config = dict(
    n_head=2,
    d_mlp=1024,
    activation='relu',
    attn_scale=0.0884,
    final_lr_fraction=0.0,
)
MLP neurons of a small language model. Each row is named by its layer, matrix (down: output weights) and neuron, and shows model dimensions 16-207. Each number is 128 + 24 x the weight over its row's rms, rounded and kept within 0 to 255. Numbers have three digits each.
Before each neuron's rows, "fires before" lists the tokens most often just after its 100 highest values on Wikipedia text that the model never trained on.

fires before: "=", "===", "==", "S", "P"
L3.down542:179122115163130136125137112131135150104137148123149150126149158137155119130126153115139134104167107182159119127132155145160125084143118148147125135116135139110176150073109147114111156122129142158117152129129157099131172152184125143176127154118087177122096156098110121105137133037117096157091143123134152102102128152129085144142119130136134099154154105143076139131123175134144116107185100091148134131126130155165120165116145136135117112104147164104113104150110092111090138116123138151159106102136135128143108146125133135143127137152096095074160123134125123119084123125148111134

fires before: "\n", ".", " |", " (", ")"
L3.down974:133157161106130126164133092114147142096177112095123150106127105098108156142135054169106129139121150136103118140135125125129118076133171143169150159147173107123120140097112112120111116082095161128147136127140146136118112124082129112136142094127144129155164072108103118140092158131112145115123102159122126140170121145124177129152129113132182130083146168146159157105131158111106140127139181127112117177145139149120152102137103091147168142067140086139185162153155106156088134123131115073105100130095115140135105135161111120121109137128130140144109077151131151120114127122158082099

fires before: "ip", "h", "ul", "b", "n", "ct"
L3.down42:138169146179139140115142116120167148110137127166143179174109146105112186102143123154134187091120112099186099141151125149124155075097190134099119155151122157146105140124110182111083140131130118163066130130088117130138130134120148129145170094139113151146138136139135113106135095164154131108145141146125105174133132135122118165126109153141134099136110108165074128074112144145118101110103110115122108119130150101150145120089122124150145139134107112119096121183166154119134152105153107159103113124112131121136125113092114124146115175116098108145145097133142102108134109101106120132

fires before: "==", "/", "===", "°", "up"
L3.down218:080125154136097140137114130125152168087146102091187122103122112103122121106129145094157135135086156121133123056115133154127123144098134136134143152135117138119133176101106114160128128123117150115125140134136134189119120097083128175154111131127108108131145164119102137114143118130098120109158138126141103137133152141122134116125105134123148112091120177136162119100117169125128087114141099173133110114151100120094160089108174111137108152113157139158154128141119125104138087109097109116129114095126142167111160083130135150124098093111162170119155154151106143127104120127172174147

fires before: "y", "on", "re", "d", "os"
L3.down757:126083121172096105109135117151123120130178128123159159126088093112108144118128122127125129159078087131166112116140126093141120126123107152129144127139137139096151177134117146151167157156184135082133114115095194115182140135134104100157121132128106138146153141145120128175175140092151125127080132119118090131131102146121121140137117111119120139128145127130110132162142120108145156132127091131100101167107110157154086119166114139173143074100161117109116143101129101139137104136081138132148176103140129175100139099123135131136126117180109119101081111131144123171101117130139122143

fires before: "nd", "gh", " (", "re"
L3.down899:109120147115142138169148102121151120147150083145125138116115100148171151151111107151130105127106119192129109146183162079139125174120162096132132148109098101172153083122148086135174144128128102149122149095150138134137102114111087105118172135134126116130154138125117101097130104131099136149128076110099102121113120083170133125120110122128114130104084146142114119064130178158133142104119109154070128122145143106104096120147103095143155091150089127120169120128101121141121126139121155128130105125125131114109116159113193164135166132133177156191097121105151131127182115122160145118

fires before: "m", "en", "o", "t", "d", "al"
L3.down579:127103129154140131125130144146141104137107130099100112164132085116158138119154123151136199135121137127132137146149153135090117149095128131160167127099139136139136195121100139147101112133106107111116121141151138094130119068138123135115133093131123104165145110106107110135121124122088135141080128082141125120175165124176174134110163131129148138080140147171130127123141122089113101126103116112143105090165143088140121120097114169090107164135104137160091091150079143134086107133096145078112112135099149148153155151157168115135111149145118113107152099094090167135161173123134122120

fires before: "\n", "-", "A"
L3.down194:142137084114083133122089118117091086130136130147165180056124127119168084133106117137096152100122107116153152122095132174133139115163134120143102139128125099125158111158115109118131114176077106139129103084149130114111110126129133151207142128152121054139110106115120160121144138138175073130106121132126120113179118130115153144139114156147135152172141123167162113132126141133139125143143111140167125120108183150116146150103102141149138116115103155143115097110136133093163113118148158140109109154115082110152123129117116061097108184145127114093131131108101123168135087090108127153